Weights of a small GPT-style language model, trained from scratch on English Wikipedia: tied embeddings, a variant of Muon for these matrices.
MLP neurons of a small language model. Each row is named by its layer, matrix (up: input weights) and neuron, and shows model dimensions 0-191. Each number is 128 + 24 x the weight over its row's rms, rounded and kept within 0 to 255. Numbers have three digits each.
After each neuron's rows, "fires after" lists the tokens most often just before its 100 highest values on Wikipedia text that the model never trained on.

L11.up578:090120149148117110116126129143144109075122166134140122155128111084183136110154112107130092086155155184165115130116116124130111083084125137159133146122148133092163149118144122132149144115142156157123121143100065112132129082117136123135169097117138120156105143154121129143092098155075085132067128122152177142118127118156140149168123083126108122126149109098104119134142144130119089157121128152121150133111157115143109126074109126127129123182124127105124126148131131139117121112122100062104152120144115148143132077084123077106150166141102111156089116107109123134122094126114148113
fires after: "es", " s", "s", "c", " c", " f"

L8.up402:121121102152108132112169141111132125152152112134169119154051140152133113134104117136081123144125153108117180128136187137140129146158173164147190127053118167129162169130134170154125127122153121121133120162144175110146117119111117076106140166121123111107125130158145125104156108112107127149122155151117083080131102134131103140125141095149113153134122134104109098085108131098114129167113099131135097115084165171105098150121140160138094127137081147145135168165124133119132119106135120124130129138158131147134090092106119135097136116148078143115126100133160131104101127111134136126
fires after: "r", "p", "b", " b", "d"

L8.up155:150145121108127132146126127118132098088148131166111104165130112111152095137146147198109132132121086127128159116131136125144115147141134047109122126110160170101128173130170144145108141098163138106104162109077153122119123112124092096143135129175094101129100127135102162146169157133127110107140122172169115095110124126124142087145117120101161133095119149098130094117155144115138150101137126073152142122135120133136147168095131128123128133143094107129136122106131079116094156095145091121103158118111112127170187106128133122149172134129113108113125121108118119113162122071188132126
fires after: "mer", "r", " E", "d", "an", " or"

L4.up348:120150115135100119127133151118144147138087145135128151117061140117151149127129136152157108127128086120116144110119156116174123151149112134123135169125096145132096145161148128094121102143133125131128123146142128099103141130088082145131170146108127128118148190157143135158118155131087142118157106120154099137115128116119127155106172167126126101123082114138107123155134105127128162111130120120122107107108135109148106168082130162162074149160149129133135095114126143155141124132163146135157130104183089150072136144126145145132131080155085090110096139136191140199111104148101075123
fires after: "it", " M", " w", " W", "ut", "er"

L8.up268:106163059110075108135146147148111132062118106164110112137115159120095108157157126162115123113117134140106156083144132161105109124119159103119147166127147114115147169132129090135159137119155085115109136124091098109152122160109094178126130119156138134150079152110077115180139115123137113117146154143152122153145072089132109121122138114103138127179133132129133124099108111149149160105164109148131128141151085128101161176106112118135108149147129116142138124136135127086072116087140146116146107136174176131133138102115093113105122153132145144148102129116123098125141129087159147138
fires after: "r", "d", "h", "w", "or"

L3.up257:143139134111152146131096073155109106130103082156127122134147161156139169125114118167111138117146117106091115149142123140115159137124111148205159107135126085164138127125121126096130119117139107155132153078127136100120168112148111161074118117111109060126147092140115088107146155119162113161134116111115134151124150137156151148153135124166116108098178036096144129172105080080138151135110099158149140142168086154101142114126151143143151107120096114121115138146100133137148146090158132130141130138129123117149160147119132129137118149158156170156152133142132118118131117132137126136
fires after: "c", "or", "ar", " C", " c", "um"

L9.up668:130140150139102130117147116140155100139137135155111139094098110133160116168155146116159183103170130141153144123117122118123154162131124099120141138113161146126133144123094141153145122118135109108105138110146116136121127109081108146098094129117131120142094187147121116153110098144124095073127170135109129109137126157122155128130104100131134132061099088104128135168165108104161120109114172131170127113114179150094109107082147129130060129127123138139135156113140167070103127099114132112162105099120137124147136107156137129105220120132121104108086141128088144130126087122109142104
fires after: " l", " n", " m", "r", " s", "n"

L11.up81:105150083134120151152146132154124152140169111128169116132101118137071125162127127147148146167144086128103140158110104158116139104150137132140106137127164147164151113129128140115111121129149149126104109114097162150138128162137141128151139141152093115141144127167125131127128160124104126150105170133130125085092123098150155143091084118148101125091077143150143114144103172135159119146116132125119087107116132160133183188132140138116150132151186120096173140078127130098134153134141139096132122149095116133123099106126091112101122100074055151116167178116115120146106106158117153116
fires after: "a", " N", "h", "'", "ou", "ol"

L12.up376:114142147119121133108075127134160129152113092130124152159150099157144160116097075149106131079101129133117143175140114141137111117118136127133176136156135164127134133125102151118147141083132126134130163101100142087151139157107152139125114135133134124096113169114141131077167163152154135145101139112119085099149110116094127152086110106118120142142126110136134133112138147137114160132162122141078105161134164159168154073121106074152135071108114091129145106113117181134117108138110159126133122132098137154152106124140134117093139126136123094163128072127148153155088089117101184100
fires after: " s", " S", ".", "\"", " (", " f"

L8.up377:144137153108144123137103138145071118107098139147131108151098098130105146108139106091160155065127115194127141123119156148143069140111121131104097179121129121126130128089130130147116170111135102113129127123145113190101118125114111085149173106121142141086151155102083123090153139136114104106106122109142098126118108126130154153160119149146120130109131132117103146151162103137136152082155096139186106146115123136173121125132100105112145109135153128133119122143135149177090083119144108131127127135122135159136134149105113159115178115164095113136092162090150109104140116127116197162
fires after: " ", " H", " S", " d", " N", " A"

L7.up302:115124122138080153137098154150155138118153111143127144153115102149136135109113092102164121140156124120187156113070136134121118116118120113132084136163111129154116120109098148113095139104117120131158140156109105140180093118113134141096127141134129113122137096099105124138153130129110129102078140119145118123120123132135168105154082146117127153108142107131106106088118109112135116085147146151120136167121085099094136114089106144116181097113104136151140111163073132159156106183146119119213135109151156170146107148144083156124132117154127122140117109119104140096073151146088170142
fires after: " pro", " s", " ", "ro", " S"

L8.up736:073117087117165117064110182135115163127121119115132132133106106098139152110133109113148112139158145110138163144087107122186085122184125123163129131115164147142107134131140082137145143081158143151103133146133107172125120109137169117110122172148155120120087148113148070139141109161117150133152143156133090118112124141135144130123105111114134164130128111082138112107132125137117143114108150104126100130112140154155119125134151092127149130134130077140102131088100148109167122126099128145086126104111123087109101197134149160156090184102135112164155142149127112134088121134139126125
fires after: " k", "a", "at", "us", "k", "os"

L5.up226:119136126114152172197102089092126129143155114144115150137106127139120169132112117153130153126130095147105121141130118098111092126149138103172140151112146109102141120124079125157131136136120127107135152099161129149117108178099122108068102132101121093107099098148169127092127138118134155172127108099118121129157101132112100081156152156143125161107135099119115101117102104081109120130081110130177111131064131145122126109124124116129125128120160138100114098122140130169139156101113155162095087144087108132158177138144162103163119114079109128138119093147136158122160101112101131168
fires after: "ol", "f", "ot", " c", "ar", "ec"

L5.up579:121186073131105119168121097112147114106117170144124114149135140147125132139119124139123159151144135128140156153146141100166128082086132142102111166128116089141124147117127144128115093132147107123122197127122120140197105130144099140136150142112126146163087126092111139113145104100159141145141107129157115106114121122122091085122122122160151124150115131128108145135149100159111165109096139153126131104164129154096091162090120121160128120104141101134129157114140126067123161149124125108166166145071092152119145136116095120096115101131143167127065132091135130119084097103178116149
fires after: "r", "d", " was", " le"

L8.up328:202082123109123184112165154152127143150137103179146089129150113131147092128147144125163104132138114127090133159105132187152104108135090114134107083098117123119117143139142107118115126125164170134109125156122096155123073138131129082130117137119141076083111123145109077141101091120114150128111153102082128146083088155108158159100130115143149128141114082105119107128143127126115146143123114149113101142134144150139125111119148117115096173120112091144133091121083125099135096102137121118119131139078107148106122177125120093130109093146159143145150112118151148150120085126127116153
fires after: "a", "m", "k", "on"

L3.up526:147129140105149136093120123133116103145131189155137087106085131077156131135132125135107139134069158128156122127131152130123104099169152108091130082124159118091110097153123126170139119139136149164137123144142145118109147132089170151132157158149140145086140143153110106142175118142144106141101125137123143127126111191112147173093106110088116096149133131170125177101142089148115158150130156139116163098142133113178131072168138121148125135080133106155176116132118147126150152105088154119123160136119139121161146144130151150114137125092107137128153082152085124136126123108152133155
fires after: "i", "ag", "o", "en", "u", "ab"

L9.up621:135105114086151073109128117157117093150154086116153144141116123150085162136106122125133109130162151164107154129121151119132113096141104111072158144172125148160114128118090103136103161118159088181145146096168117160099126131103122128084118111122113137173165129101141083064138091161117110153104114127133112093118134102122146171143132135120108132124123141085114129117106133131128126119163134101166109092121108130121115149170147146111104082188148137103164137141117116134117139168121125168155097154140092130133111159101115124143112091137110110149103137081136145158123102108132098148
fires after: " ", " n", " v", " d", " g"

L9.up389:125087130115149133095125123127110160147109099128156137151068067124137111109115158059109178125174118138137134130092115153127142132173112138156157111143125132133061136132103084123118139131087113153157149116142146181133162116134124127126160112146155105154141153138111070144141121099143136082141122097145145109164137152091130136103143153092137157091121157111144162121129143110154107153134134137158093113085127156133138113076129155116152146136128130136132079127076138129151163162110140133101127160091122126128127123142153107100118186129111159120153140121111134166126101101138106153
fires after: "at", "ou", "u", "k", "ch", "r"

L3.up752:111116141142095148135147102141123130112092185120145103160103125134109136120110148110133154140145113129164103141130116105141104126150151135117146118102094108077123122133155143099108118070071167112144135129163155187143185094108158108098152143135132139141161168154151093145154117160135150120111113107167119138149139132094167126114107152153100128142132138113116129166184108126147107131151091120128125103121162170139124084140156128176088125091157112140112121164138156123145102126129085161179132123144132130114112095127117137106142080137125120155119146097164111141135101154097081165
fires after: " t", " T", " W", " w", " S"

L9.up533:168166151127089160140109110150158139168134158099141125133123083132130189101081095115108161123129158182116152117156102129096134125151156109105133116123156123099155156111141109115135092098104164093125122143127140110131100079127164124088148119166128108159143099156149094129107102156129154117114125161132087094089110149130153143163097109122137162146187131135135132093159149127123122158148121114122128129120155089107123134147133128134153093140066076146116115119133140156154099159117157114081128121132118115145148111187139122122120156141103110139104120137102162124115103139128113080
fires after: " s", "es", "s", "et", "in", " S"

L4.up537:102111111105131111100142108079158147092145157171083142122135131153161070153128092137121121171139113107168145126067114135101104144162143116135134104128126152102147105104153141148145112097133140101113108154151124119112126105126101137114132083123164149114138190118093093135159143127126135139157113156185087141130130157150154133134173145112121112142126117063122153124153116158114152140113127113108145089105154128136131126141103141157104148086134130171148089128156119099157127079118126141079143128147114076165153147139128172138156111147157155118121088132097129128146126099154127149
fires after: "ag", "en", "d", "ct", "an", "|"

L12.up183:144097114133160085133099133157110152176120128134137144122148151115142103108148143128115133077125130180135127116162134092107144122146164144112106165175145128163138134166120080072105139073127149104148150174090121132141136138120128136142134147140161127164086130151087151165160162135087126097116124072137150148139127098106116096152102137145121125136111130152070139119117084108120099141155135140165125178096116126116152122166140110167169141123120151119190100133155122142108104107135118108126116091129100096146140132105094164129123114098104090157105138132142158141118111124114116122
fires after: " re", " o", " was", " s", " in"

L8.up708:126140113127111158129142103089172103157144110158132086133124105081104110140179106132177158110170147120116147130086170127122129118151102086149128129121152096139118130089124098137106113113121125152089119128142144166106139124110107118170120120166158157109116147120098107142120092134150117181127144115126176143090190127128128111102156141116134131096105123117092132108110107118127138187126142172137077095123114144123137135155132134144098149148106094149197184089130146085098163127128153108110127122148118089149142120127091149130138103109105110121119165096131140138132132133139088102
fires after: "r", " Un", " N", "l", "a", "n"

L11.up672:130143098131132142106114101143115108152161138102125152108107160148109146116136116101084130167123137145154149135152112102128096112116141104163153111136122134141117113162131139104121139128110124114106135085135153099109124117150148099142114139153190117124140114137147146152135062117118096123139171144175103093110107138159073120124116123153156117155136118136114157124154124124119090187152128130106124154131127157136094150123159115174142139126070183144082160130141143128158130094197109147132179139148147152124153123113062096134129127155164131149145112114132138146123078118162137184
fires after: " re", ".", " b", "r", "o", ".\n\n"

L5.up767:087147118170113139135138119143132128118093111163154122151118160121153099101126107103094102121145113148149099119122114098104120080158118126127138159098135161133132120094135110108152153061106164146127082116084132110137156122132131135124105157115104085113095160126069134142115154117148122132144124098136152132123132166144072130099122093124138125071144088152138138092150110134114125135142104130095153130108137160107116113123121080136145108112092079100113113189111141088125086134193077143091157151147099123123133115154146149122151123143111115179137111126150156143127111141116108099
fires after: " S", "ol", "os", " s", " O", " M"

L9.up8:119130128152130142145154094137113126106145153069108104152151134106157150125142079134127095145150134128149124139110174117133074109079139125132132162066145151108135144140101115063167109132168120152093159146126127087123122096140135111131148108148148089115129107126146125118111143157126127154109122109107131068136103118116140118147135131124145146066157156114127119140109127075115080149201120117124125108160110123129137124117129099077101151127116085140096140125127143129170131131143117083068115117097106160132151191115105100117094141123120128155123132104149137136132161121112096130
fires after: "es", "er", "s", "v", " v"

L9.up303:124164103097110133122119143133162138103132125149078152119110175166144158121127115086133188116138125127065109151127122146112118075098111150156113083105146127119161124156102129109115141149122150106114178130189130160155113114161138129134151124108115104154087154120155120112102121102155145100119099138128145121131139117086135118122147124176091147111103175109162132114135094089091128151095152152124121125133156150136144111133121118102093129135137087092145125109085146142125125128149146136128112150132190105149164142141155128115100141137186103123132048140132162133122132127148107115
fires after: "u", "ec", "e", " c", "i", "ou"

L5.up172:144149121089110127096144109115126105097109165118137118114100127152165134131152110116120117157169145120097108123120116141185128103162116104119149144128103106162099140134106117098144127113116118105143149125123115133084144088133137129110136137108149104172117142166179154137136075150137098092126076140129110137146083113119129148138143106129120150077101145091145151138169125127136124065116126129135129110087141123113163166097163135105113199154113124110104104109166165087128154104150132069135137130153132112080150093155111101135157072134137142169097129102123130149117146123137100133
fires after: " K", " w", " W", "o", "K", "W"